{
  "vocab_size": 16384,
  "rope_theta": 100000.0,
  "rope_fraction": 1.0,
  "parallel_block": false,
  "optimizer": "muon_variant",
  "lr_head": 0.00481,
  "warmup_steps": 200,
  "batch_tokens": [32768, 65536, 98304]
}
MLP neurons of a small language model. Each row is named by its layer, matrix (gate and up: input weights; down: output weights) and neuron, and shows model dimensions 192-255. Each number is 50 + 10 x the weight over its row's rms, rounded and kept within 0 to 99. A neuron's up and down rows have the sign that makes its largest values positive.
Before each neuron's rows, "fires on" lists the tokens most often at its 100 highest values on Wikipedia text that the model never trained on.

fires on: "g", "medal ", "executive "
L2.gate122:51 50 49 48 56 67 55 49 25 54 51 62 54 56 54 48 69 58 44 57 49 33 70 45 54 39 55 46 27 32 51 49 60 53 46 54 52 49 46 51 27 61 51 42 42 62 43 47 57 41 84 50 50 48 28 48 54 36 51 46 50 46 45 55
L2.up122:52 70 42 45 33 39 49 51 51 48 69 62 44 42 45 34 39 48 39 59 52 38 46 50 47 53 36 59 63 64 40 44 73 67 55 47 53 31 45 41 51 56 58 52 47 35 58 55 42 56 61 42 50 60 65 59 58 60 44 50 55 52 52 59
L2.down122:60 33 46 53 44 52 52 69 26 56 55 53 64 59 49 48 41 54 66 73 43 45 60 44 69 37 52 54 44 48 48 40 37 58 47 52 51 51 52 43 49 44 66 70 40 63 37 42 52 48 76 51 58 38 41 58 39 32 40 59 48 57 37 33

fires on: "| ", "co", "Co"
L2.gate898:48 54 52 25 69 42 46 52 41 45 35 44 54 47 67 47 69 72 36 35 56 46 61 42 56 58 39 54 44 46 61 50 51 45 52 60 54 44 37 43 38 29 47 59 24 36 56 65 29 44 46 33 41 39 57 41 48 65 42 47 36 57 55 59
L2.up898:41 42 59 36 60 36 52 47 33 35 36 46 40 55 66 54 67 70 41 33 43 34 44 36 50 52 40 40 42 43 51 33 52 58 50 69 70 54 43 57 56 34 49 57 42 51 48 69 28 34 51 37 33 44 56 48 29 56 35 53 51 53 46 56
L2.down898:52 67 45 34 48 48 56 47 50 48 36 71 60 43 56 38 47 48 66 52 47 43 46 55 41 52 53 48 27 42 38 47 40 38 56 50 38 33 40 58 39 28 52 70 50 61 72 42 55 39 60 29 60 46 56 50 32 70 58 56 57 50 43 51

fires on: "and ", "or ", "while ", "but "
L2.gate280:66 43 36 28 55 26 32 43 54 54 71 59 41 52 39 56 48 29 55 37 52 71 61 51 49 53 62 62 61 41 30 62 42 51 58 47 44 55 51 50 53 49 44 37 43 39 40 28 58 41 53 59 45 61 55 63 37 43 47 27 57 36 47 43
L2.up280:55 55 42 27 64 43 51 36 23 36 47 58 30 67 45 51 44 53 53 46 70 53 56 36 38 55 59 43 27 62 34 64 19 45 43 55 40 43 54 55 49 58 39 46 37 62 44 28 45 34 45 63 51 64 66 41 41 53 33 43 63 50 50 51
L2.down280:61 50 60 49 45 57 29 58 63 42 65 58 56 37 43 55 45 57 51 59 31 43 34 24 58 56 48 50 53 45 61 59 61 22 36 46 54 58 76 53 46 38 59 59 62 40 47 50 57 64 57 53 46 46 61 66 54 67 48 52 47 54 24 64

fires on: "co", "Co", "So", "as ", ", ", "hot"
L2.gate333:34 52 35 59 49 35 51 60 56 42 53 51 56 31 43 51 56 63 60 23 53 53 51 54 50 62 49 45 51 59 55 40 49 53 52 64 52 46 54 47 50 49 50 49 32 48 31 39 47 52 53 49 45 34 50 38 52 61 49 66 44 60 40 49
L2.up333:42 60 53 57 46 47 74 41 43 59 71 61 41 46 58 44 63 35 42 25 39 37 60 44 41 46 75 53 34 41 36 65 47 55 47 43 59 59 49 48 52 58 64 64 46 64 48 45 51 51 47 32 47 75 34 51 55 65 48 60 41 57 50 61
L2.down333:48 54 51 45 64 54 63 58 48 27 46 66 69 38 55 33 55 39 40 46 51 73 34 44 47 59 43 32 39 54 34 43 39 42 53 38 54 38 42 39 64 39 62 50 49 54 46 42 57 52 49 44 58 51 44 60 57 46 48 70 30 53 25 62

fires on: "| ", "=", ": ", "; ", "\": "
L2.gate997:62 55 61 62 42 35 59 38 59 51 39 52 63 43 57 43 45 58 40 37 38 56 59 70 45 50 46 57 44 53 36 53 67 44 42 46 41 49 64 48 58 55 23 60 42 49 66 49 43 49 33 48 40 51 56 47 48 54 34 49 50 42 51 37
L2.up997:37 44 54 52 57 41 58 27 39 42 50 51 52 41 51 53 54 58 49 40 55 45 41 47 43 59 29 49 53 56 39 61 72 43 50 66 47 50 46 25 44 70 51 46 52 44 54 61 49 63 43 57 57 49 51 44 53 69 42 61 34 54 49 48
L2.down997:49 54 46 57 49 62 37 38 40 52 55 53 57 27 58 38 55 63 49 30 69 57 45 66 42 44 36 56 50 64 45 55 58 48 54 39 52 52 65 58 45 50 58 39 48 57 32 47 57 48 39 54 45 63 58 43 57 43 52 47 43 61 38 56

fires on: "\n", "/ ", "ip", "°", "list"
L2.gate373:66 55 60 56 47 62 54 50 44 44 57 30 50 52 54 45 36 34 55 53 37 69 61 75 50 41 58 33 49 43 39 38 57 60 51 56 59 51 52 41 45 63 55 44 50 55 61 51 50 34 40 69 44 47 55 26 34 49 58 46 41 50 35 50
L2.up373:50 42 37 49 50 41 65 43 53 57 52 54 42 56 51 49 36 39 48 59 47 56 49 45 64 61 76 52 72 44 46 48 52 48 75 69 34 43 69 21 44 47 58 34 43 49 64 43 66 35 41 50 59 51 41 48 41 28 52 56 58 56 51 55
L2.down373:53 51 42 39 49 70 61 49 56 40 50 63 58 62 55 50 42 52 50 67 42 67 45 50 32 53 49 45 49 66 61 47 61 59 63 41 40 60 35 58 47 24 28 39 58 61 76 66 54 49 37 44 60 61 52 44 61 58 63 56 48 59 40 51

fires on: "ou", "El", "el", "Rou"
L2.gate835:43 60 45 42 55 55 38 26 48 57 61 51 54 50 48 46 49 60 47 61 53 40 71 60 55 32 59 56 49 48 48 53 59 39 53 39 61 30 47 45 43 50 61 50 64 49 41 49 21 67 39 66 44 45 39 48 55 36 49 51 55 30 53 35
L2.up835:48 61 42 44 47 53 61 35 54 39 44 37 56 49 50 55 47 45 39 63 47 41 53 58 38 45 54 48 66 52 46 55 39 52 67 56 32 43 49 60 44 63 40 65 43 68 55 46 47 41 46 60 61 57 57 47 57 23 49 20 51 55 32 60
L2.down835:61 64 40 31 50 58 53 44 56 43 56 51 62 53 50 55 39 43 44 39 58 36 46 64 68 64 64 55 50 56 47 52 42 58 49 47 45 59 56 46 39 59 50 65 61 54 50 48 41 52 26 69 55 56 64 61 59 45 53 48 38 53 53 38

fires on: ": ", "; ", "ill", "os"
L2.gate714:44 40 42 55 69 51 56 53 54 60 47 33 61 54 56 25 45 41 50 46 44 31 58 49 50 53 53 44 45 50 34 71 50 57 30 57 63 66 57 52 46 48 56 62 63 42 34 49 40 46 52 43 49 60 69 56 39 44 48 55 52 46 69 41
L2.up714:44 54 50 50 72 42 65 35 44 45 33 51 57 52 48 43 42 40 48 43 37 53 54 74 57 46 33 47 43 65 51 42 59 48 34 55 44 51 39 46 45 54 68 67 50 64 47 50 52 38 40 40 61 47 52 30 50 49 42 62 75 50 39 41
L2.down714:49 23 54 51 64 59 52 33 54 53 61 75 56 63 43 60 48 38 57 49 47 50 47 48 47 58 38 55 48 52 58 59 57 48 59 64 43 59 50 58 37 51 49 51 50 63 20 45 70 48 36 34 49 59 53 43 36 52 35 58 59 56 42 63

fires on: "and ", "; "
L2.gate468:44 45 49 43 61 61 42 68 51 60 52 52 36 50 55 45 46 42 58 40 47 54 42 72 54 36 57 45 43 53 47 54 52 42 59 47 52 60 60 40 48 48 50 06 56 50 50 48 47 49 62 53 50 38 54 56 48 50 52 36 54 47 50 43
L2.up468:41 44 49 54 59 43 44 45 50 57 51 61 50 60 63 45 35 50 40 34 64 55 45 42 59 38 38 68 45 45 38 61 52 62 46 57 33 57 44 54 25 50 29 48 43 62 73 48 64 46 60 53 52 54 60 63 67 47 62 63 67 56 49 40
L2.down468:47 52 72 59 59 35 42 48 45 41 58 52 62 62 39 45 60 52 41 71 63 68 39 58 38 43 52 38 36 68 39 37 53 37 54 60 45 62 41 46 45 43 32 53 31 48 64 50 42 58 53 55 51 39 31 50 68 42 53 47 41 61 44 59

fires on: "all", "All", "ell", "ult", "ill", "Ann"
L2.gate65:55 55 66 46 69 64 45 63 56 51 60 51 49 36 45 44 41 67 63 31 48 55 53 53 50 47 53 49 44 53 47 51 29 45 47 54 51 53 37 57 72 53 40 49 71 53 59 54 31 55 45 58 37 55 45 45 55 49 58 54 53 58 50 45
L2.up65:49 53 45 50 51 49 51 27 48 49 48 34 65 53 56 47 60 53 58 74 58 49 49 28 32 45 57 47 54 63 57 74 52 57 41 63 58 42 32 47 39 51 58 34 32 54 54 53 42 42 52 63 37 44 55 52 46 57 39 60 49 51 49 49
L2.down65:56 50 54 55 60 41 47 38 60 58 56 45 60 66 57 48 55 56 49 45 48 37 45 39 70 55 41 28 49 32 44 51 61 66 54 43 63 52 49 52 63 45 53 56 56 54 52 44 31 57 50 44 49 64 51 46 48 65 66 51 37 50 46 44

fires on: "-", "ol", "et", "in", "d"
L2.gate729:50 47 44 36 63 46 27 42 46 45 40 47 51 42 53 56 41 48 46 45 51 53 55 54 53 46 48 41 31 61 47 53 66 52 54 37 50 48 53 65 56 39 54 55 52 51 41 69 47 54 55 52 46 67 50 55 20 33 51 44 68 42 69 62
L2.up729:49 49 44 35 50 32 36 37 42 40 45 44 36 54 59 36 37 50 19 40 50 55 55 60 37 69 43 26 44 55 57 47 60 49 40 62 50 42 62 50 56 38 52 53 49 61 35 53 33 51 60 56 46 56 58 62 50 41 58 50 43 43 52 49
L2.down729:37 50 58 50 58 41 61 54 37 65 60 60 53 26 43 53 56 44 50 57 34 60 58 66 57 53 54 31 39 59 39 50 52 56 49 58 54 50 48 53 59 32 75 62 54 62 55 49 39 40 50 42 52 45 54 57 47 40 51 42 65 32 39 48

fires on: "o", "uc", "u", "asc"
L2.gate30:54 54 43 35 46 41 47 48 41 53 28 66 39 55 67 38 54 56 48 44 30 58 43 53 56 53 46 46 50 33 38 48 48 41 38 60 54 63 51 40 35 67 50 66 71 38 38 42 68 44 65 31 46 45 38 52 47 48 51 43 52 53 47 41
L2.up30:42 55 60 77 58 45 37 61 43 68 40 45 50 38 51 39 47 44 50 39 50 54 34 56 38 49 36 48 57 46 47 44 50 40 53 52 34 46 46 47 38 39 36 53 77 51 56 41 52 32 48 45 55 30 66 66 39 65 47 39 46 53 49 43
L2.down30:44 40 52 51 34 51 65 41 50 57 50 37 55 52 49 47 45 56 48 58 25 56 41 36 50 69 57 59 57 46 59 59 41 40 40 49 61 64 56 52 33 45 62 67 33 60 58 48 47 51 43 43 53 41 46 64 65 66 54 34 64 44 50 53

fires on: "'", "-", "i"
L2.gate261:58 55 55 54 38 51 50 56 45 49 28 37 38 39 42 52 30 49 62 53 48 42 48 57 56 30 58 58 49 51 33 56 67 38 47 44 64 59 61 51 42 48 41 67 52 53 52 60 58 50 43 59 50 58 33 28 45 52 62 53 45 46 46 44
L2.up261:48 42 38 51 60 47 57 59 47 53 60 37 33 54 59 56 23 57 49 54 64 62 44 51 43 64 54 42 54 54 57 37 42 54 44 59 51 46 67 65 32 51 47 54 57 75 55 54 49 59 40 63 55 52 47 53 58 53 62 47 29 43 34 46
L2.down261:53 49 38 62 53 51 50 64 39 47 53 55 63 37 57 32 60 61 50 56 48 58 48 46 46 49 47 54 40 51 62 52 56 50 57 54 62 55 54 56 69 52 52 66 56 60 49 38 56 77 46 50 58 45 64 46 49 39 50 47 53 43 53 55

fires on: "Fin", "per", "gu", "mil"
L2.gate448:45 35 53 56 39 44 65 60 51 49 59 69 37 46 56 51 45 53 58 29 55 52 54 37 50 41 47 45 52 68 41 70 52 42 41 26 53 56 44 56 56 49 52 57 39 42 50 54 51 70 49 48 44 58 37 42 61 44 47 53 45 57 58 51
L2.up448:39 57 58 56 58 44 41 59 52 67 58 61 41 47 73 43 56 41 56 51 61 53 49 41 43 44 41 47 63 31 46 56 39 45 37 56 50 40 32 50 45 43 60 48 37 60 36 57 41 69 53 47 59 52 44 52 56 35 57 63 59 58 53 52
L2.down448:24 41 63 55 50 44 43 65 55 46 54 54 44 76 56 58 61 49 64 45 59 37 59 43 64 40 50 53 35 38 39 62 44 35 55 49 54 47 46 49 51 44 44 70 30 65 57 71 36 49 37 48 56 43 36 46 61 50 49 61 44 70 65 37

fires on: "\n\n", ", ", "and ", "), ", "=", "("
L2.gate128:57 50 50 41 52 51 38 39 47 70 58 62 40 61 39 45 52 26 71 42 56 60 43 42 40 64 37 56 60 57 46 68 63 55 36 68 60 63 53 33 59 28 41 46 39 44 60 39 45 41 68 38 51 46 76 43 53 34 56 37 44 29 42 38
L2.up128:54 51 48 45 47 62 60 56 32 55 49 43 67 56 51 48 58 54 55 51 52 36 58 72 45 54 55 62 51 54 48 64 45 65 25 70 42 48 71 40 58 42 53 52 46 44 59 62 48 38 72 43 72 58 54 37 45 48 50 56 58 51 41 38
L2.down128:55 53 56 53 55 39 59 63 52 47 74 52 55 46 33 35 57 65 63 50 63 59 49 58 40 49 45 47 59 48 59 49 65 50 44 67 37 51 55 50 55 58 46 46 39 52 42 42 55 64 57 70 67 46 65 37 52 47 55 55 39 26 24 41